Weights of a small transformer language model: vocabulary 2048.
MLP neurons of a small language model. Each row is named by its layer, matrix (up: input weights) and neuron, and shows model dimensions 64-255. Each number is 128 + 24 x the weight over its row's rms, rounded and kept within 0 to 255. Numbers have three digits each.
Before each neuron's rows, "fires on" lists the tokens most often at its 100 highest values on Wikipedia text that the model never trained on.

fires on: "le", "e", "z", "er", " was"
L3.up113:136157140099118090120106108111094154162120148157161141092140171172120188143120059127123153124157127110147125114113154115144110094133118134141110068109134083103126125121106176139119119128144149095147133128124109139095151172131124137124152090110173141134091121117118139140157142141184137180141119154092077136134149101110114128141107146096143134106123122107161092171100135139140122139179077124120155153131125080115140103116110134086121153116116137182115121109140140188122159128153136116120155138124133137121136107117160116144091178110120144098137140099058119157100134088135169124

fires on: "ol", "ch", "way", "b", "av", "im"
L6.up1122:151122135171149157108097112132109161133101134112154133112132124138138098083134122088129095127127148127130145121099137150099152136136087121148141134115100142153148096099138079134135121113145113109145133145105112178138122081120106145143109130105090123123152072120138104122075131129122108140154100174146106174143132149157149157148110075128119107125107113109163139116131105124114101107142126087138104172138158133145147099127061163126138147141111074158060179112111162129155133147140111160112107135104155153127150132140114175097148167121141120110140115163119137162112144115130126097

fires on: "s", " Lo", "ed", " For", "il", "en"
L6.up161:151110145163120137128169131125122152090099110136134131124118139178125102140103125112108115145125146138114114119159150125112121092122153165108120131088108109108077150148095146154151151118122103138053099177120153139140145133148142072129072141137123088154107088164107152121156096075137097113143096154165143103141153129131130138170118144143129111135102104113136060155139111115150108149124088146166142164176090161133147152103160140112121116149069156153106121164110137118120125113077138148104116116145136140123129123153126143115153121109136120152149137057119097125115133152135136179

fires on: "ur", "ter", "r", "vi", "n", "ner"
L6.up551:148138142115119101124157103134119159149117070170144087117122092143104119122134126118140139134120081145104115137107075130124135148124111121142143127125079114121172127138148098120115110141155164144131127166122168140107145117146161151152183183126148153133102127137124110104126136125104112138141127125118139135140117128117114134120157135122114131102139144093120101056148119132143158132124174101118170138125161156124114084141097111102125114100096101109130170120149141094108094160167136125161119164115093095146145093118100110127111132113154145073155145092163104129143165179121203117

fires on: " =", "er", "ing", "lo", "=="
L3.up1203:155142160102118116122150092144094161116133128137127173137115179168153140084140112104089142124113113114164127131144127120131131130141100116130109109079084147113140141170113116148108100162110133129124100120148128083151183113130136107124096123149076145086112129158140125133175121099111157100138120118124123119165157117118161125149162074165127110076142118126162111091082143129125079130113111152136127146139125116117111129156123113152123129124066124142122081107132137119115150109158082104083112146121106076099148132099098103106141143106094102125134145150157145156166121097150094122

fires on: "ol", "y", "il", "low", "ig", "el"
L6.up33:106160109149102121107144117137147094173147094134132108117140139126135115158136156138134118134188079114111126129108138114114147099113168129132142124102155162123117091134126118143156136115094140137103135129103140089108140157143136222140144104122130138119117145080146123167102100119136112152113132129122128150152131112126108144137159138097127136107130123162087121149091113108140159138118120170043067134166123149134115118114131117113128120176162100098145100135140103183131168130166113069121097148187113127133123097168092169148143120116158161126141081105139142162127095125112127123

fires on: " |", "re", "ra", "c", "u", "er"
L11.up1095:193115102106136096129120107152100129148098111118128140152100124079139125158182154152127152136119108130149099109127101101102129090129176150096103155077164138142126098124130136135152114136142138101113134122117141126137134100145112125135132160109081124200148123151110116129140146155125113106107142157089125110137132118072151187135115121109141120095159103104113165113197127141100146139147123179096169102097124123147131110151152160123131159086080156119110105104121140157108108100116152118104114112104147133133100159155169129163156118146157139137151129154103127089150158178125152151

fires on: "en", " However", "N", "o", "port", "go"
L3.up751:145149129123103134151138113121142121120143109203151112144161116122145162144139144133119131122130141160113087134129144127155161120153122124105114143207133090150198139124092110111147088128138104143143158075129139136114133176137134089105148141126164138131146160128117150119147128100131123143148149111112105157171136145129134140128152153116139115135124133129127100157148169128099153113094110141133167124108113141115101131098131129134127141115097132142118123107129151139111187085134161101156085155174072156084105135125122094169117153105102127170183085104135120135143123099113127156

fires on: "th", "est", "rd"
L3.up592:170125167110110069097132069145151157092170158126109154147114145179152143139100130138107139120129122146117147131156113114108094079135123139159138116073106177117108075076114114088155096133161154112124120119159124112142157179127109113140119108081153154111121127145138154138116148171154112153173121127156081118182135139114159140154110099106167122110102132167150126091146122141130147118143151125119104120110140123147107131123105121140122111117114139120110112107117159110100128159111127111122119147177154136108124124142130112124143125073136095135124094132077130136103156166126147115

fires on: " sp", " qu", " pre", " Sp", " de", " Du"
L17.up970:119144163105153143119112131146122155124127119137124072145135112080128138092131101158111149132117201120160072141176089081111098113131156149165171114131131090140147177117141156131094129110137075173136119119110119125183108154129079140140172092122108127121147123078134107101087165125107098130144107152110130107141117078133116096104132106119174135118136088115131087179126120109154174106099131123151157123106114116102139102136119143095102112122137157115106105157115141117136146118137150126071108135148159117099158120122143153155094141128121135108140116117167171142130121165117126091

fires on: "H", "k", "c", "A", "an", "e"
L6.up1098:127157139143141110128133121179161133139158087145146105137148121072156158083110099128151142127118108104124130105143104108156128124116117126103155157155151179102106123129142117164080087130115073133084140105111143103141090126154135099149117115122129121095115097117126088130131116124141153183106136122108155119138145076142139141101155104166129136129144178158121125134114111113138138114089141129123138139158130101132144108125158140117124119125134106127190097123119108180137126159151084126112116114151128096152120104141132126120108109105145137134123090097080123129132119142120142124

fires on: "3", "m", " Na", " 1", "ot", " (1"
L6.up960:173127130172101099125119160128167101151130118160128110102146172096147141145126155145131160118139087159143125116125100156144129187130133107094130158120114154150114105129115106137105145153094132158123128142123110094104134154126119126120133128137160113133137155160108141131091138111175102152125072121157144184125134143170073120088121092121138161115157149152105153096153128135109197108143114137097113158065110140141112129151135143115123140134101112151140138124119117117131124140122155141170153137128161106137151143113167145116090182103145121126130131142136134103141109125136129116

fires on: "d", "ci", "st", " f", " F", "et"
L8.up612:115173100155132161115126133127138139153081113101133114112161098121129164163159137124110146116176175137101140132089105110094149164119108111170143125099129098103135124120129148153119127179115128123108113116129077164141171137131130163098129093112161137125128089148153114143104135147128127150112145125092130158117118108138129164140123158147132121088100138138107136149124151106125088133155126144116127088139128096108149126116134131163127140123101156104129196133160153125138184138171122163132143127137114178111130138110129135131154084128091134136068060116151109134117127131121115149

fires on: "d", "et", "lin", "led"
L8.up479:153105092150135135150163128144143089118115110122172111091160107143112109155153170156115138120138183135110145131133132111132144139113134135121133149114069158103115158123116135127092136122139139127128082141114088148109092140158084146114197134153163115103121122153112091124108174095157119085122109138107121117137121174135084133095117107152125179154135143130102159134052158128152124123130109156131120118159109197083137123101126168106126139128158155119136167142107162133126115121128102146087155114156101132121147089083096154102093126110070095143083089097149088127124114129105119138

fires on: " S", "===", " War", "ra", "a", "br"
L7.up1261:071143103132128127118119123083129154127131107122145147097123103140108120113105087076164118121091152079104142137130130104128123132132135132121103110127136140108109137127211142184107102158154101127113154075179099153162101127130116103116130090094095153182121120157115111140137121099071126137146151130128157116115112154139127088131136090094120103125182074109119115131135125138136118149117146122127153137122098129102148154105130112099132143148156103109172115141129092130124111168110151120116136121100161172107118158133117157129120095097091154122118147090186115166123128160117089073

fires on: "log", "i", "ud"
L7.up1039:160142128141151102116156106104173100118124086125180120126114114115128110113100140132144097131108165072063150126115164165133156136123130121109116102110114077142106115142162182138127133131099098120147148091076146176176116135118135140126142143102118098147121116151128146116140084167110108106135131132090159128161135127159119117146098131116112104142086106162103082118149152126200147133125112079101124098111110123125160096124122140113124104114152111101083124141115105155122142116103125109139146138091136127150126144098123141126118091169074127137122097137106186127133136159127106073

fires on: "ch", "al", "hu", "b", "app", "ta"
L6.up990:119120130135143142133104136130049137107111137153149135120116130111125104105135127105133134134092153141170121112105172108123134128130075127133120165118162149131134133137127092120139146150105151109113082136132111177141166118106128171120097089144118131134168125142151116150072102139110108097165121166156141154180138104162130119161126154157117108127138092115102094144137095143126142104123098102100133170138143123130113102112099162166134146118145105129130104143110125115120126108113135112101128179165124143134109165106149115091130138140103106096154076172085098191125162155145109144

fires on: " T", "st", " F", "f", " C", " Ch"
L17.up308:151136104170127114144145130131131155166149117152095135136139139156157104146118101135131106119143161108089115184117110113114087130115124107147138145124142125128089155142124137131088149156158133144137105119129148145080126130153124144140129106131174127172120106168107092085106120143129154119119147151130110122128156108081100111104146146115118124102151131113113143132125110128122113109169111129123142121130156092149143201138101102114126149104129104133163117164100125144143139128029139132136088129128134117135110103144133096105119133146102122140126152160150099140127081147123076100

fires on: " War", "n", " of", "m", "st", " be"
L8.up731:162121144157141121137119131100136115090074154156126127122125146133108117147087123154105140129166138110151143109098097177105123165113197105113129139122147095119147123125142109102127103127115138141145184125148159218178156140121080149118093138115126131123096151141140131113164139113161108116100113127133121118136124155110126091112118130133162172151139207123138154155164159128127098119160146070105104137105106104109145138139123108103126149155120141122133138119109069106134136142146131108164132150148147129097118154166129160070132083106146123173087133132138099148155129116104127121

fires on: "u", "mp", "cu", "lu", "w"
L6.up800:140093146128105103114128095151118132140163127158080131113110185155128122141106159175128125138169149139160078144157071151112115161146116135136112121117125140148125133163117193098119163113093153132115085114148108118134154148132157144096110141165126126137132175143127181127098152114124118127070129115179109098146101131143117149129095133139133145111128123111117125097109163129120141135135102119134105180123115135134130144122137113080132145142123125120126166087149139138140088125060149125135143103157156154142135143094163115136136150122155075157097179143163076153146086091130117127

fires on: "c", "y", " and", " early", "t"
L7.up282:090101087162118124141110116133150143124129133089179095097130143171117099148095157107110102127165145115134133118100143151137129114142134132109106136163168159118134120104158109122134111158145153183143136143065119106131136139133091124128179089151112111106131096123116103132053152122108126115169113110136081129158140163123135148123150112147132173120157105143085163141133119108057128126131140136140113092075142121120109125133114146158129169165119168113183143138128131145127143131114096116117129119125116121132108119125063141118123082144153094100151135157089110125103091115123119132

fires on: "al", "va", "ch", "ct", "et", "us"
L3.up401:146112138105129087112109131115102125157164150133159132152145085161151139122156137125105135129113135141163136143109138153142085133133116120101141090157148119136161149188137115102154165183164141146100146105146043136179110191112104097118193175133122119144144171144127133134116145116160114139149144156134156093155141113152111073106133152146113129120143101101131106128120140122100104128074096069129108141134127128114110140173129148117118123146114107147167076110139097162121084120104097141112128104191145065091151106121081163143131098130120123172083131157132128137129119133113137113

fires on: " an", "or", " found", " Ar", " An"
L17.up65:141069128142129111137141132091122178136110144111178086163123161155131175140144098141111118146120157152135097138125168121121125154118142155139142044168172165140142139112117143114124159105136110157198111126135141124143153155131153156118106130125138131163096068126127120150138117116143126173086129141114160124148137153107131140142115156163117084140142113121171089095162181117115093130170094166093152097148144095112118174143131125120101124139089102144156157142130151115119109097114168105125099123156129093153151113132127135111107113095090073097136165117138133127118157116132106158

fires on: "i", "–1", "ti", " M", "]", "n"
L8.up848:126089095076109097090127103127122184111128105142177166098124109108127138137141142117111146128144102123150084109104129156087105154137106140125170088140132133124141132128072083120121136140142120125157133098168115153186132181123187110119145141162146103121095190117145125099153119115135109117145102117133156146105124150115133142107129127103120084139118174132080125140086075093103127130106120125117154149080139099141126144162106115098127067106173151099116068146153178137134101129103134105144128142085129135112130117159160119144153120119130097164148128090147114155140114150136101101

fires on: "b", " came", "ho", "go", "ative", " million"
L3.up483:133167126122147142132147125091136149173062117110165111126095142089136127127106070127127135134148118123102179142109088141108074102099134160161126147125141131135157113111153128103104091108141129129129098178097126128099123111153134101157115109142112120120104108136162119142103107143097149156094113089114147099126145143147153142097121107119137100127116128159137184152116111124120127137103094143122144142102145132139121117118075134114128127142124145123109133182119159141153130092137112079118139153151072156122094171075176183139192103150162110143090171166127089144120091098113115119

fires on: "ton", " York", "to", "est", "o"
L8.up2:143162143115110121135166120159109138129102172115109137144128143073148117132093199161106133133147127138188144130140136130135116119121150153111123125101105174109154114172102158133116115136143128114144117132138085090119138155137145128116080130158112131095133159083123105127120108147135143101126090168091125111141113142138116154068152072091132122134168154139128125116116159126147136128099108144099130143076143178108141131140140139104122150143089147133127130111125149147136126130096112121137150131109113097133085130046181100131120117118137108136168146105106106144139122183130137161

fires on: "a", "en", "on", "or", "u", "na"
L7.up181:132167101099137098127158135141112121093082174119180125137176092138120154158119148139124110128132146108132115120135136122117130120154044148146107147092116064125140116113149175128128141122138145118155122106137162112144123118121104072155133161124093148176134133137134102122113121139168144155140082167118071151173141123138151119130142155125141128168121139133088147115103126151121140142127112167093149121088097097109153148127132098150121160167107131100134111122109173164142135175142090124139094119087103142120128110147129137108144122131122150156115130105193106100141148103148115130

fires on: "20", " by", "|---|---|", "l", "us", "my"
L6.up113:160177140140120117134140120090137071142106146154155112107134139106136124114157156112152152131144098110119167155133075135113090096133100125108115122178074131139077106193153177096088137166119150097128128064145111101155115093128168123100129119130144109114136088154131129138108110114143106116118145066072114137141146153158121144145158109121124164100129129136148134118128147118126133094114160181082107112140161132125129124114139137105121115126123100135118132087131183127119166095137104113127129184102148144156110106088167146153107136123175108151058138114122160086129110110113104113

fires on: "w", " Qu", "br", "ru", "ur"
L7.up545:151139117155120125135139110108128152163111110151127145162114161127150065124146111174116170119094124131168117136113165080158144138095139141122127081143180156163155104103139131115130116123171158113144107136110140128149108136124146141122151115135135152161091100133110162135078141154129155083135087146130129137144119135140091105112088122127126135133162143131100102095103148126075149150122122139117117102112173137146124099144151063131127161087094106120121122146115150097112142134157138116127128126121100154125125087140102120146127127115095097128115143138173130119134128129146069118

fires on: "C", "A", "R", "t"
L8.up622:110156141109123125095119098158162107154129104084138112137166111122140132172137134153113084132133084115119123115132173097112106147138104163135114139119134111114167137135119137155117151058165138172093157089075114139111090158122126118094133155136105148137115119186117104131129094120123122116147140078098103203138130098119107125161108134121140121103081121121080081170140131131146109118140151135135167160148113131129115163116132133128124185135144127143157097143142123109135084100084117130153119121120118146164159151131121127097131151128140143163099146120120112141079098072115122131

fires on: "re", "ur", "ru", "ro", "ra"
L11.up916:183107112117146125125152130153167121127091140113139107134146162117128082187106100156123154126158123136163114133099127067092130119144114157126116129095164159115133093107120118130144133147086124127145143114137142147109132123104129120126123171115141090159152151200128150120137119128184097104123150137142137112113123120125138124126082114110175146107144087115114144102115163129117138134143107209116090110122172099113140092151135098155133140117072121121110131081123166105109144130135150149127087167128118102140151098092126095138114158174107103177070143119103122115084123163129100115

fires on: "gu", "leg", "ab", "un", " −", "at"
L3.up793:100111111131125180119069147107137137131122150102102140106133153101148147183126124157153113127152099127108067119095135081139131116127133141086151132159125104141126119154136173151124144176113151117104128119140120126165147113121166103178098072137104148140135130150106126138134135069130119096133104119116132123127150113134073162161110118123129129117145111135208130135107114141120140134144122155132150125103147130124127104113106137106144130085118112075145149128171138110130122083102159098113146136076114134107117099097154139120153143134185156136084113125091156090137131141130107125

fires on: "da", "ur", "est", "ck", "uck", "ock"
L3.up251:102170123134124135131141134109166094115127166127128174175131152132163096171123146116121152113156130125144178127121182170097121131148120118155128113112093159102133125123124107144121170099138138121158076148137120087176104148130073133139136104086153125176112114171131166136089132127082100142171125141130136131151122133094118170086142118172101132156103120132172121115170169138138099126139127186140145109131123165158147104144113159126144112129124131073134122137136140100115113160085139116136088124142175133099120144146139102126121111090163126091081118123116086129124126140111170120

fires on: "ly", "ally", "k", "la", "de"
L7.up940:165168114112135137107133152127150114150093135138155138152156130088140100119150147157132138136140082131167125126110109127118125140127121159135138091142165177128106125122140127114103130133195186133130096128131156132172168131130110116111133132128145112133106087102109124136092132095144082098152137171169131175133158109122122139088144109108127149136128144139144123135110102129122131127073137168154148118142129102156150149138125141137128160128138154068113126151123118104113124153150082163152115074144133134101083132169084112090152105119127152118165112137085112119144170166115126111

fires on: "c", "it", "s", "d", "t"
L6.up46:114163100124133174095108151182146125136120116082133207167172134173144103150126132130123125118117118062132076112168180137159147142124153143088146143119097163143158135118104169110144106140163116138119137133100088075141104159125123149204114089131194150129073144096124124134124128153125103149114108146124114142092139129145113135156123137148122101128158149131160137131140117140142096132132122118115115088120146117112137156173109084116133135123169132116155132131136127140136136115107123092096111123080173087147156130113129079129167144117137135130139162156117162128138146138121127122

fires on: "s", "born", "ner", " M", "n"
L8.up894:163125126091130156108187084146142106091141110152129161149100120114126100133118198106129155139142134136100117128167147118129110140126097131129107121099104143148141141122114149158114154118136146128157133127122154150131090144120153083115159147139146100160113137148145113107175132091113141099100112107083159148130127120149117134154137117139117124122121132105102120130086132139101109130113112087149175168114141154108083107113142156096129120125149129090112127123133111147137090085126091167188148140096130107156151128125175135104126170169147101168134114140154106147136121129118072148

fires on: " and", "k", "t", " B", "ed", "-"
L7.up641:124137119138140129149126121176154167135110132126173116129141092122125172156148180109118123133147129127143114123135093161128150126128100126128164168134126098133122116143153133102141091180111167150121108094119126143126119142093075149108135114171137140126128139152127122151093108102118126132142117159137108083132118108168106153072129146121129095151177163100094169126162093138136134113121143170150147097098143143150156141144149153126125125084096128109124140095121179089117129122136105120112180078134161135116129128139115154113119095169149066112109100166099133125149107105112115083

fires on: "i", "n", "or", " with", " of", "m"
L8.up1099:132142162120125133121143149129122141131096128101081143125115127078083101153058153079111137138122115148149104111121142064161136145113137114073127146119145101173106092161144085111142133107145123157156154118162107153140140142127110080109101144143158162102123159131114110131164139088143141073139125109118119143122132112130142135145156108125138157116120156108084138132129160137126088108116126133125152111107092162141090111163113167125132136124131122073135113070124127129119097128137094102130147124141150132142122126185162123129146090111173129153163109099155094177112107146129131100

fires on: "ci", "ver", "right", ";", "out", " |"
L6.up60:139148144101106163111121102143113124140084120100138176118129136139129137153103118116113146142158156092152131134132096129144110076136081161133135124124149161133126143127159171114101124116105196106097143054136104097137160104134151145136093145128133126142128140185127121118173111119187139121116106087145149115088150134100115150123101123114146144136132117169144155104135122105130159117119111164120128142127111148149130148122104121148133155123122127129121143116143133150113160154071111156112121145129081133132089133154154149178125070134113118176129161150102134139135095114122115113

fires on: "N", "S"
L3.up369:146094133138144132134150126119098160127171154152135162137139146136160107136154088115111146121133093141109070130117156157118132117131114088089148103140148116140133139127076151149146148105128143114103126089167145093154134130130173123133144118126121134166133124104130151111138100133104135155132175084112136089131131129100127123153123198128120112152128133122116113148168161160130118114164116135127167088141104122130120124095143115120136120108101178110152101150104154138089116112139133118128139140155117127077115077136141163111160150153160117156182083089105155166162156184123160116

fires on: "L", "F", "R", " professional", "t"
L8.up1243:103120138154133161078125095151159191151110068098086107126138085118096117148146176126100122118126145131144136109142156134147092146114118120144109124117137133125133143129125143150090136122183145165098122131097149110131131127113104090146162133140145126117110077156146147149121120126144112126164150091114132149106130123113103120131117147112103107115151156166142104155149102144107093118135111137127125140138078140101117106144099125114128127131110150111173117112121150100130104091097082145156127122169140195136139152108142129109119126088140145119113072116097176143119104107115100133

fires on: "an", " August", "k", " January", " C", " February"
L6.up1057:155135134139134141134133196168131150143112107127131098116171114166118105120091121136119125114158090103116150128130093126124130086124055196133094132159124129125129155116156112131089150099096067134097158105111147107122109131120107085149153156121162137085128108120130135146183116121146113179124133135128149100112153076144133138104100146133126126148113139134068109119144102110134146134131135142134158126120133103156130142058154118139123129135170143152139120141152097152118151149091113139098136145142146141116070086148125121089084087105120150163158131129086165096149128101112121200

fires on: "b", "ho", "che", "d"
L3.up878:127107127129122147089154109156133094113111118124134101094097149181108131138163102134118124124124157121117200110152124149085109129118124126140143088123115144122147103084100112114069118129159128100151104142177200079127154087160121126152113085140111133148087107113133130122128106149141132172132127089132120167099142153096127095090103099113137094179103120118163146089155131126151112114138148087161133138129150126149116145154092144119119096115114142158055106170091152112140116149097140098127136094081115136112135118127173126108141119130157063138126133129188079149147113142120136123

fires on: "er", "í", "le", "wa", "on", "s"
L3.up226:143186115131114167146151136133128143145105157189114134094082107100149120154135122145130144122139082088118115126105133140148130099139110149139153138120149140111111145097097175150114123089149145071131134154132132122121171140154105100170141128121165138139137154122138128125127136107138149128198125150099095151152150165118136156160178134099130135148147168158131131109141156118142122134143099140148166107113143138113109121131060088089130141114094120124126155105110180129106159118118151122106128123129136156116109068111150105150120079173118137122162133103120131125132129107145106146

fires on: "u", "w", "pe", "au", "mp", "x"
L6.up127:175153166120119094148107134164109150150135095151079136157104152106141124163162118104144097129151110147155124113160142081130129196119111132108087134122140120147137117132131161104143133095088165111171125119092157122121125118136119135133147123181079120106126146133134126134119151099135103139128137125144113143150152110140111129140130117100114139149129162107113093123133140121114154138165142107156158177143070136116136138160139057129120146140160153153151180131142128081131112134108137154150152122170170125161141158154116117161113107092133127128100150158126137190169110091122163122

fires on: " 1", " 3", "co", "iz", "3"
L6.up731:150157135155140155120153118157160104119120114088106119088134190107158134154100116146136159132108134156088180117111115110152142126133138114124111138120141157111113188139154161146079125147153128154112143149118084094101093148129101107094177140077109135125129145140121108144115159127174172184144095117144134092102128058148152127087109128132125168109129133113124160136150090121129178100106153154147148111094145120136140123155130144135132105089134144105128119151121104168155133196145143115143084158127118108171135159153127130140119116104161156151127093133139141088148089146143111111

fires on: "air", "in", "ir", "ri", " Ex", "con"
L8.up429:154151130138101136161114103145092114134108073129101170118071132171095124133153136121149116118088164160114183143139130102180072159131111131124075122134135104134142113151151125106147119145134180131101141144154153146103146115141139096110142151135128150108137144121125126149160088121172114150107144129114134147107097145149125153108159127101115116125143110076122135149083103139178120133134129121137125144133126118164136097125137120089128115130125151112128140125110132159127144138130080112191151154148116103129167122071164147107131140120119126142115131115124089210126150059127087109

fires on: "s", "d", "ce", "ver", "t", "te"
L6.up412:142095123075118144099151128165084120163101137134138180151111116137161137162166061125139132124124155109148107110132149167152120175109155112091122119115139141126118161118131088154130140091082169116142139113119105070151115128115097108166105066152125165117129096076141150138164141155122148189123124162129129120086149087136125118116096106119117165126140177137135110133126153126101135115121118132105158113121134122127173164126123130108117119132116152161154105162133121080134146155128140159120135137102163150124128097130135090159110102103110116157146165135107078142121143169122135152

fires on: "y", "th", "w", "h", "ol", "ly"
L6.up307:122143099121121127060150121088149118163154110139129116112118101108153128170133126130117143133104119117123131117093093094117125148132137106107159143108154135147181116150123119123148162142103150156124103138131139119054169128112126173137188138120104166111107102102140166128164117173145115166094173101142094120150130085184128125141123105124122163165137101135172162095130090132115159116114097117087107172112149132153132134157143105106122112155167126124122131151117133160154151143158108116165139148147106123138125154085116137107138175105155127151125147157187126103127126145113137139

fires on: " an", "z", "ir", " An"
L17.up121:135076096079123105146119117104153161126100120113103098147113173132126094119098093163162108130088150144158092183175157192141144155101138125130140100120163090094109147107111126118164130128148144163154114131118134146101158133127142139082143141127154105133117118137115163104124122143127161112113101144106139091135158109135088119156130130125153107107135107120108119130093077134177108107193123135105114120103142118092101188098133133125125163107150148124130173138116156091126133091094127121101107120144138092113105118116133153172145134083148151126086153141116128159102108108109093149

fires on: "n", "na", "lo", "i", "a", "un"
L7.up835:158091131078116082117133080094173159084116151147149161140165116123141120089158107079117104116165140124120133133175162132136122107125136135135125140138153090166161101131153111124106103137163125142134129120108132125140077135103126143121122173117099100115078119129132098132132155144104133150073118112108106112154125114145118126155187145076097113142117143152112119126143124149129156110163137139110119118102114150130133155120162135107129132159142131122133189110115126115126158172073138133129116124094103148135149157116103147103125144076100146106110164142100119120134166117148128148

fires on: "a", "le", "y", "ra", "na", "ian"
L7.up144:132122106113117126146126138126126136125110179087183126116103179118141131119123136144162107118118132103160064115142100116112178164143154140152180120115145119136134145147190125147118099135146123126138115099099165124117122125132125090148135150143126133141139140144129081110111134114105093171116115129168141133158142177155184125158170131124126139151141090126139103133110106121139185150127123127155195115082120127154125139099111125164141169171100118088154161143116090150133116167129104122126115154112153180114139127159156100127148114137116128105122080131155081165131129140125056097

fires on: " and", " G", ":", "}", "ally", "ly"
L7.up383:118116133114114076109151148193115149120107136149125147135139114132116141108131102150172104131150108101105115127108129109129127127120152121156112101151154159096094115122185146151141169134172124148135127128117116131127154164152116099120108177149104142093118148104122120115056138144135130128157107174129144151134153167122164152116155118128127158136154158109103129173126112120119099128099102108161123076142122109122125134135099118140132173144123120096138132110109154138122162129119107193135085133131152169160162082135101107081129077135106134156129067177129139112149163109143116089

fires on: "en", "u", " name", "i", "ea"
L7.up309:102150132139124132116121115092155092147125153208134159099149113102115134165116102129139149138100098105123117139114150131124118161124127115110107051166142114132140152124168160130127138131136118083123109161117102162167116105145143105143127139113124119141096131149122135125126083168164088111134138137132114140137130149109121090176110121138131117163108152084088081123124160135171098132110124134071099125133143160126143082126144123135136147113166091099118126150125115121119128129093132115139091109102119170155100039137130165128175106125093143158143165141129120135144129158114097107

fires on: " an", "′", "″", "ary", "ress", "ist"
L3.up882:159127148134130117108130092134177129121135125148073185098072107078145126110103136115105146118141123127083124143154133155164101092148146157144123132147085119173133074142085121128154131171115115135088119136137111110111162132118142121155139118113151133078148111170133076137120111125082122078175126070128093113162135138130108166145130097136124115132123157167149141110144137127097113130075130121127136153143145076131143133115154099095138098143120174086105168156090139083129081116183111095119146103105176145104117122103148162163134131155088139131090130166132146158153105163130085110

fires on: "ct", "q", "a", "mate", "b", "se"
L3.up866:125146121161128138133099123112087101115160122108087104131125102150108154117121192122135120131134118117090148109150113134145121147115133169155144112159188116131105081124141100119151086177137156172070146119125133177117120107144095124086132115125140132143139161125104071136102153124134131148134120174126116146088118157151122106103121087123144159142120141109141148115112119126135110109122147081122125140101154156104151136126177060060119093143109146169129184147128109143125114134105148151110161167124130146157103120091104155106129124078125163129086100149097105155129146128122144168

fires on: "a", "i", "at", "et", " |", "t"
L7.up1251:163129123121148084133126111143130161083120181101211139123113127141132172071123132111137118129165134113130104119147199118109150104138099147137109142119116105135119117134179096087131116151141123159160134146084161126126127103130130050141121137121128126077138113123141103136107169112108111151085101141136129129159147139166126062144184137153121100136120149158070140114130153120151156154131115150130115140139110156148131133135142117109128105138083085138117152141119164131112149140148085112107094118142103164116125125149155113088135090131093149131111114137121138139106083169142108126

fires on: "ed", "ent", "po", " /", "us", "l"
L6.up614:133177100118131147122143132133099112198096164131149219156137171121119111100129128102103085130127145135161122116127138119091137101123122150116110145116135173133130147170128173114162154140150181077148096104140106114138106095114117165124095083105127132150153095193130143139097137120150084111143132134093137163164133143133118189159111132135133124114130095166136116163122104128169126134141111151096113155124114108130142118134087139136134146100128094095096111148150145137128156107100107106138081147110136115136135142106110141121115094142147123177082118146102144132121152144096101160

fires on: "va", "ed", "k", "re", "et", "or"
L3.up345:169147083114149138146133130098135124109134097153136120123134156127134105112108121144130182122099153131161149155146159123102165123126183123130118119170155088116171137139125152132118142108128141111134104089153089131177089110122114144115155171117093101131136121138126165143153175160130102130141157130120137130122126133130152074080108177115129114132115132092125157089142143146130097147131148088144144103107132118116117195120118126100130135127097136139125085113132098113123161145067117123130140116167137110118117133142134131137090127106163188144117108096160112139140150117124175122